MLP neurons of a small language model. Each row is named by its layer, matrix (gate and up: input weights) and neuron, and shows model dimensions 320-511. Each number is 128 + 24 x the weight over its row's rms, rounded and kept within 0 to 255. Numbers have three digits each. A neuron's up and down rows have the sign that makes its largest values positive.
After each neuron's rows, "fires after" lists the tokens most often just before its 100 highest values on Wikipedia text that the model never trained on.

L2.gate1181:131119183106114140102179144138140087122101107096121114141109110128093160126128110130146108148137116154094135124139155110130125101088141136131166147139127151092112131146077140103112128103125134140151120078131106103148171171128129131162118066141116137128116102066145138162148123133130106144137136097119152140128092131096141148140153107135108098118108137155125140097107142098127104145159134129117134120111106118121141125097127173112102117123165166132107149123126118183100112172162105126104130145141146133079134196096131101134153122123136054158182132121137140150136118088183133140
L2.up1181:135141132119111113082126126146139135133125157104110156158132122142091124122134142133114125105131143111148104158137166112146149145079099124130120140169126113115119135105100115116124102121162156099121107105122122146121141111127126140133131098120070144119111126111158105079103188104136134096177136125152111155143096131125151152093126125136132151149074109156127131107066101153156134134142140089145118162107161089162138128105147143156142122138099142151151150120100153138125150162100205144101139116140121122124142134118120139079109110189104132095110133126136176164141127090140128128
fires after: "|"

L2.gate348:164126119069118103122113148085122122083110144104116127153127128144132110160107128100128132148147129155132096154115131126148108170105153129122143156123110078121114164097113121170121156106162118083111090186146113152110178142136086123140144127099110124156133101122119136136159097132149127110116140143122135111149138122125107161139124116124098158143144126141120098126110161170124144123187103120088140144136167108118143103116113107105172145145102155157124159137151069134159119169109154141137154118115091125108124108153106093132139127115126125194134112144104107087106095132124131181
L2.up348:138144140096133080121141112082149126125112127112106182138181142153116113151151134137122128128133161137139140173105137149099134174129138104142138149128128101120112138112091084121124126087126092106107088154141104156126160104128123112139084140144083109102147099144142110110114143168084135126106163145135099128153104117128162169128111140183075172119159117131097147111105126131123115116173124092110086116135144116150176134121105106142147142090120184159148124123191111134154111168099159138118135147087142132137117112142094117153134133128127115157156115131134153102086092106128174158
fires after: " the", "-", " of", " a"

L2.gate12:135095158082113122085085140138083129101131139090152087144175127163114154108133134118126102145129086138097105134091150102166129156130121139143137121088155125143107140127122131152087158126135144079148099072118111164164126163125168115122135141132142144115143108097118077136144175103127131139169119139113104161113092153178110146160107113105117152107078140117136102134102087115151164127138118135138142134134130111150171140130158168078144133158127143161129170137123141171126127149150181151118124140150137109131142145082105166107145117119126095155131107137138187149106134129132140167
L2.up12:132138130126097131145121104103113146105108136126131105107110099078141130121153135126121151130099136139115134149139144107113107114132147151130109083118117084115125101125103110189173142072149131122117099112141130162125115127119101108133149102180101120120133133138126141101123197111142160115125138137086124092107099139120129152115200120140113162130102136133119141143106163110128116125162181118133137113108096104123101093108112105135113115108126133163130131142130110131130132127099159105152107109146109135133166104159142117132105134167122159137150142151132131121138123106127122196
fires after: " \"", " (", "/", "—", " (\"", " d"

L2.gate870:110134121125149119080148122136136086149124127141101132164167128125131160092131174134119109103153100154106087118087125103155150130141176101102146138128151137124123152137123144141092115117142144141140142128090111131138138144129120121164081139120130147156131147118154114098105156140102136106175139112084142133142136111114141139088090146181118186155125038136141128120126132139156146106179118123184177137130136114153116114147101130169109163107117105145118054132150101128110113134145144171112116100142136117124102121130096178128125094097104144118175142199158139122186139157143146168
L2.up870:049104119092127121123133109137129127101144172151167139102154112138107137131154172173146147091124109151113115132124108122124157157121105144138117129118123124125093169141130118154111148130127146137120149162113075143117087167112155148119129167091093173097131170143099080090128121110143141144166131147152114127141129126141124101115121155126149130114082097136121137135147098140137119098168128141154124081147109148135086139146119104112099073098109106129140093153138130079102110128128121103136108123145124139143131137099179124093127122135115121103118138095150120125161103129099103146
fires after: " |", "\n", ";"

L2.gate469:142105132137151125121115157114152145141172096125148138131098129137123120126114115162199127127091088149124135104108135121138133117151124090163135170132108126124133155144109166119065149118165174136170099133098166130075124123102105126119112136100169123152132161131201111152104145111096145132107119117094128143155120112105145151115122141110143112102116150082097102127134124134189138133125149100119140143116113139148138091150152127121132111149143137106102154092167124101099142127180108133142140152125163077118113136131131112108122141164112086158135087150119115059106157139136112068
L2.up469:158148090110118110106120157137152087122175113140131140118102153104130118154151102127135124122131109175110125084080144125140157090122101092158120146122140116125132134141067151107094140131158153192156129121101131155093148114109113114126115123082114156172159141115163117145107131144106105134105122114121119144164112087122125126112159129114118121113114129108102150097119132126165127161098126130101130163138122131156132083152146128152106093136145126135053134066128165128121128129135093116125140151112175080109099149139125164111114144143096133152139110129144126114131106140133161072
fires after: " the", " W", " one", " (N", " th", " D"

L2.gate1102:123180138162144162138125135086102105123142153104090112120092123152118120106125113151157137045133162116151136142140150104133146123120141144133132122145135121122118105143147122130099160157162169120122121143143146128117099114147140124170114111130158137070115095109125130131099170132133136117151110087123130158125104131139129210124106148137159102136160121117154106152148104102125153112134141105111094084128170123128086136116103143092105156128155143147130160085170103124125145123120163092101165136137128164120120090113172120126107154125113141141135148141127129139110093132114137166
L2.up1102:133137098145121122121122181137124133116158161140141089097102097170100165134131111129133167070155131169161144125105154119120162104128130143129136176114136137095106108101104120141107161167146116134119122132130115154138136124108125116132133090102128126093122124119128146154092143115122104094121147088132127171142049133111146165107166150131140166159132126093164112106135119113124142156140129105112125154178131129133125167106079116131139112148166147140106129107151130138112105131126095118146185176140156134129130107144138154087127111085098170121121131130137113148115126135143131195
fires after: " S", " Q", " M", " P", " F", " (S"

L2.gate363:110157118071123071168136110140156106137153143117141154135163120097112130159175102144119138158183161127156150110137084166108144121164062106101122130134121142140126131144103122128120086145150112150128134174086103142159167119151188110134120119152116151141141155108083095115118123148110112116106136119125132159138087108112133099140163148128079141109095147105114173118151132111156091114158108105105100144153092114103101111123122121139086097096138117120142107119142134151102103120086072156134082119109158085161161129147152130129119140117133137150097160129111133141147144119116139146
L2.up363:120149091098094107139116138142156128108155133150139114118109128133093117165183112129149147136161158133135147139085125140118172118145109123108144141123145180153116093125120101101160117143078103154140160168072099142135154115108125122146100107139135141110164139113099124156154111156089100131149143143139147131136124097138135133133152135133135137051123113120119120127132121121159112154134122104126090136152112144122134135135124160110126126096163098120115115125144153122104085105113118068112096118109122147147146099130133149114108130125095135120118143106140098159126133147124142160
fires after: " |"

L2.gate1266:139060126101167097121142160067161133113112120123154143127129105101160174159130126136113136117135116135140128112149112122177131109110128143128099153136152133156179129122128148122153105114150151130124160104084161117155084169086110132125136108066125140138128111150124130078149098115166157136145126169120113131122147126129089149118119129122145138155087074229132168128118153132134136115131114145115122111137137140106122090133113111104124126089134161115150097082099082135119112127172089120132139117144102137093154112166145105094122115120074127116129151122127131121146128170109091104
L2.up1266:108112126104116090153165121106138160144162162114149135147146113104130164166129148144102159109162119120145123101132121120144179115145119119086088126122162144141138151134130134119145106107138137146135140093109150095136129143103103161154111124128096129114114125136145102077155130162158115135132166117122143105144160114113126143066144137138124152122130107175125215133121127152121143132179078165099149134150165126127140099134102106133122112101108127099111125142126121127127116107125066159150115092133137141103173114166191121092067104153076134123109153123106092144129145123123107164
fires after: " |", " S."

L2.gate902:126100108156153113068121107109142149126161098130109151107151134162179142147110157135088131113114106133166106172139079132127121153129132149129136114141148089125110177094155126122119135137123143133114164124180099101121098119109161087095091156123092097116133076097153112128135099137171112153186092128111168111155100180122121139126127108147115138142127132131142149112119139126130153138103145178157137105160156125136164134147089098118105147132107162128138120106116111133162137139125132142130126094146096124104097095155105091136159160123113081103131132128147132164086104126144147122
L2.up902:123165131129120106097124157112121126117122139133117143130121132185138135118129113091122132109084120160123114122103096109094117148136147138116155101122142149147104134139165153108149162110103178133106167126141154156160148145114126090103149156102166145099139136128138123107126118097137114121150104160074128140191149112125095154145160102137116165151088118147121117124138094135151129090151145134160128150147092117127151147097145131126085141189126091122139155132152158197113131107094121122108136123101153152139108137133079135119114161147142136082127067078128116149155113141128112164
fires after: " G", " S", " Z", " H", " Ch", " s"

L2.gate1243:156128175083127103124118107168108131139135131135085122149187119139127104143141139125089131159120155105114162134160169070108173139116128169132153160105136117193111112144105168082149153157135112153136084133087138163180118141145098081173101124095103157121131131133119119105126134139146134141124174131127115140123160169084169155121159142115089075111121138140080138115123087120158132124152097128170088147153117107137148100167143131131091098127183132175137113130138136147120160082155143084113152118102143156110091139125102132147137144107106145130122120128098113080125140156126155178
L2.up1243:140134117116092116146078146159115147153125098125148129115165077154108161106132149153110118146117109140090138134136131127135123144119128136121125109126130139136108141138112148136139110080133136095126120129162141121097067124151127072098163143121156104098177105120132140136125158136134140136124124100092106124082129114173104118130127113134131154117110137149141118102115128107137112111128132129088124136142154153115165118111076144112116110151097117130147101120140138118149137143114166158098095134168136182128060118167119057127142151198104127150115120087129146120169158097108160119
fires after: "|", " the", " The"

L2.gate728:173089145075119123086125140137132135099135154133143144204119121107120154136130113115109139043082174130123089210132121107119116144141123114098182081126121106100162115097104154138108173123167120132080077152125118115142126114144110118123172135119064160113138084118129126128119126106156132129138141084125152156087124104153115131041151126120117117132154139132120174094110148124162160147143122167188142106113147086144136123141133141165143148118125145142099144141110165137130122150131187152144138108127153086087169146097116124107125120152123177124130131106140150148151145124126128117
L2.up728:107112120110106091141123081145095113138129107191146124153141138144115138131133107089115141068089142144116121149113121109142085162121103122116100114122181117112133117114109159119105122145102150138106082144126097152150136122184118128183155163136113134132106107132089110137154107106155097158135066111105139165135123098133122132105148121114098082162147169127156143109115174111122153125134106147108117117141126155162129101107164144127071135101138162121081124091091158110142118143140155142124139140108130120120163155110088103137099110122117137162161161096127184156130148118144120147
fires after: "\n", ".", "s.", "a."

L2.gate1410:122120114110145081135162144111179163128106118133119073134122185164124149117176133132117148099131122172122122134114116134155127109133130147152133090149146132073134098110111172092141154150160134150142107131122103123123109129114133162141153118099129118134126141142117152156099120129167099104135138118158142082116181114135121134118131134114120168154137108158100155110078154123102115130140080150118128092122123152125129096153138153146128107112134121148157141130112131132128098101132093118119111090130135138116155166097113132131107106107148144157113101096106140087109119155132124147
L2.up1410:102184154128102132121127135115128123142092165090099117060121117157141103124148140155129136110146055161093115099141148155119146150117125115149122150127110104102140118128153100179128088100153146128136082024194106155149108147123124087095108141110147171110141107150147103071098180139115128147148128151118176130185136140114116119160120175152092110148080096118144093169122111116160127143121132128156125170145122138136117117120093122139111100117107107169129139147167146126134125118088150161134145115142124165129124124173124142149147139123082149084131116149153130135162179083124136143
fires after: "\n", " (", "There", " There"

L2.gate1419:142126109135144119066130143123126135142146101103130122162111199178125108091096105132135083159115094123123145134090157150143088094112134117116140190118140174135128150127208137155078132126138154154094109112119141097134110132122144137106165098113169117134069095094152124116164120144133140142139115141113124099157115132189094110127096151120124125160123110108186128123122157117135133153103148129147140120136145121147150117118172119106103174176153125165117145131141124105121133130203097147104165137098144184131119161125107123141132141102184108123142133108136157122140108143185130111
L2.up1419:139108125125118100122129088128159142156138087167121134131136148124135100124155085107113120151146117147131116127125134136141121149143114139133119178129145184122100119124142129122093062121165110131134115136085088134107122133094127141179182066109151071163140109099138056161181122121092098103136108109077144115180131086184111085121145134132078181154112125100133161136112143118116140125136127116118084115113135140125111122121130095151085162090155141085100153141139140135124133138176089092115154104126158189131143148122124145133108129112140135110086177150150163138126088114173143113
fires after: " G", " Ch", " S", " B", " J"

L2.gate1375:133140116104095133156128113062109185140158117063112132112144145158121097171161153138119132110140120137101130097131084132126143117125124135131095089129111157127074157143128148149116105110131138145136146105133101156115125106143134120153150135143104145116147139106095096128136137122107203104094094173131123135124091100163137166130140127115103125111141082134128067114132109101150145083158126096116139085121119138152093143122128148137166129139091143133122151140114181184133143119099123169073099108167112108123115140129102140116111140187117124137132124126125170144105171120145120097
L2.up1375:123139129118129121112084139136106140104167109112130103121142130147136142138116091113146158140095083132164098096120153113111124159137114164125143131117131130093123167141132200137096127107117146122119130120097119171138155104113128086126147093110154134113149163148104146102148146096157144076122126131138130154140127133123112154134095141123108136137143090130136076101106073157097113118103106128111128141151150121172099131126135122162155106131133136160143134121147120117126102119114143128129142113168129092116131121157126131107114166114118142141142082124120136139115148154133101182
fires after: " \"", "|", " d", " s", " ‘", " \"w"

L2.gate803:120142136151136142116157151076097157101088112121105130119138142105126141068119157149114127138138120105119109135139159141115190126133113140131138155121141098149141163111111096117130120119118108127119133125122137104137141140094136117152131145100117106157135145101121149134146168127124123109104115112112137138103133134141147136119119135137130153128160119104122116140140154078124148106108148126113114139094158114143101145146101116114112149115177161120115150133117135139157118099111121111155114127143141103105156125167114135175095179124159130144112137159115143132138151135146093119
L2.up803:119124155165140121047091138127149123159142110119147125133137123138140181143143149109164139120159081146090136116126063115170166124134129120080092121128154141135151150144131152123128138150127137130186111174123130112161106121090147150116146114101139135124133131115149126092143171082175134125163165095158121159134124114116073126137163134129118128192131136119129094156098149168121138188098087129114146146173110098111138173144150187098126145131119133114089127098091164105131132140137138147118160116142151090134142118136123108104146153137073105127087080134077142059129165139146140121
fires after: " ==", "==", " ===", "==="

L2.gate1525:124102163146204118101140138108121155140123084108138122147106119191132160131096131147110112138071095096111116108120148123155068111124175125149177135129148099117122153120166149155094142106116142107095145111159185105139138123118057116113127109134213092134138068118099141153150105150155114102121115131126141110118112129157069110144115115087156121128173118156122154098108136113135088100096124091122146151119192143113123162132165122162141121175130123125164135146114097127128115104170111171103146138124096135125096169116071144124154170121112160119164099091134140121071113136134140108
L2.up1525:122141162124086072140151089089133143168150117167109147142174154156122106141124123151081134136142124088144116077135156150150147091141134087157133127164136132128101134124138114100140115147094085117110107108112143167112140128134160134140103127179166174174146128108137135142143136171128112090135123110137135122153138127154137136135187118082087150091117180135113160098118126161097075133124077139098132155108126135153182108117124072162101113091131106159122143122129140175131132118080109114153082095129127169091089176127156136120122159143129121160142166141152160127109093103150135104
fires after: " P", " M", " G", " m", "P", " B"

L2.gate1008:112154131119086097130151092105123137110108130126124156114145117136137085153128161141121084138112069129126111124120125131051097153134092093081173169140106141161114143133123137116130129104137110113119138135114088133152197122126112101118138143181124139117184126142123103110110153089131099097116146163166179156108111062087152143206127122146139139124140112123102072140155165140095094099185131114138112142123103105155124100141151114130141133117128109163150124164149116122064099138126136094134127121078119147174134096148156150150109090146110168098105128117102054126147120139137115150
L2.up1008:136133121134141138099100177142185100142157130120153130113129125156107180160118121180099123137126126165127126103126128099127160163114114152111089133151143160071151113129148139107091133136123143118138129097117128164137167149118136127127129135127128102058165136144124101168146121101138141118123119117099159127127102115108136154117137149149117076155142102105127131121163115108154080118134087148134123101122168133111131133128102128144140133117198123147136159084114184126141097113106081142164127106125095117125099148120112156101153136162109117130162127120111133138141118123107140089
fires after: " the", " The"

L2.gate326:193091131106129141121122130140114126119138088122128116124117157122113146139104088120153125155103113138133099127142185161147089129090139127140155108147103083112157149069153176175149162149112169154116113079163160122150176143126125098141118082142110082123092114137102138152142121133119152091140105140126110160115107126113123135095037104119137137091154105116106129088118127127121133147128113144113135086113144131097118111127136149120159096145115153147130129114145123129172160112139149138067171141124106130109147118092109079114134101092170099142214072137145131119140122126136157132
L2.up326:138096143118109122118131124160083085130098118140137103132135127151122171137164143097126116149112132132147116126130170183126095137128107136152114098127128114142122111119131128123135099117150125130116110147152139121121119129143139106136168096100116091105089139118155147162160139051132138139130103142151134134153133133145155095120118128111119075109145121139182075116130147140069137187154065150083166144104122137121098140127118189107141100122112063123128083091134123131124137117158129179126093149150102139132161071080100110137104172108116110160131150145110172133091143125177141135
fires after: " |"

L2.gate1425:128074124133141093048112140130111153176141179128172128105113143168113117080101134116125144125137125127135145144098129154126097144105178108117125133111139118139125175083183156139134128164117127099134121113073175117132133139158079138096131096085161119166132133098141146141148091129136125105156112094101102121152094161180096101119110138168117134183113145084150106121132144145092127109140109139152199121115107113153130116173130169109142130142129138131132142122126157163093143149164132153097153149092105118101144174122102162112115091077158124106155084105151200118117139139150138137
L2.up1425:114118100151160114138142122117120082151146124119157211087103176120139071116118116164135173138140124126130155085119110134120146138119186070113140150115108166109120127115146123118120123136134140134163093116119151123131156151100102132089158111147176159179135104084184176138125169129132093114124109126086108147127096136187112146146147146138132128131129137103110130112128134117166099126135160134139150170122142130154136123106133110121103110102099133121136126152124137102127129107151134106106134133088145133113106150180138154131120093083126142153114127087127136156166138150135176108
fires after: " G", " P", " B", " M", " (M"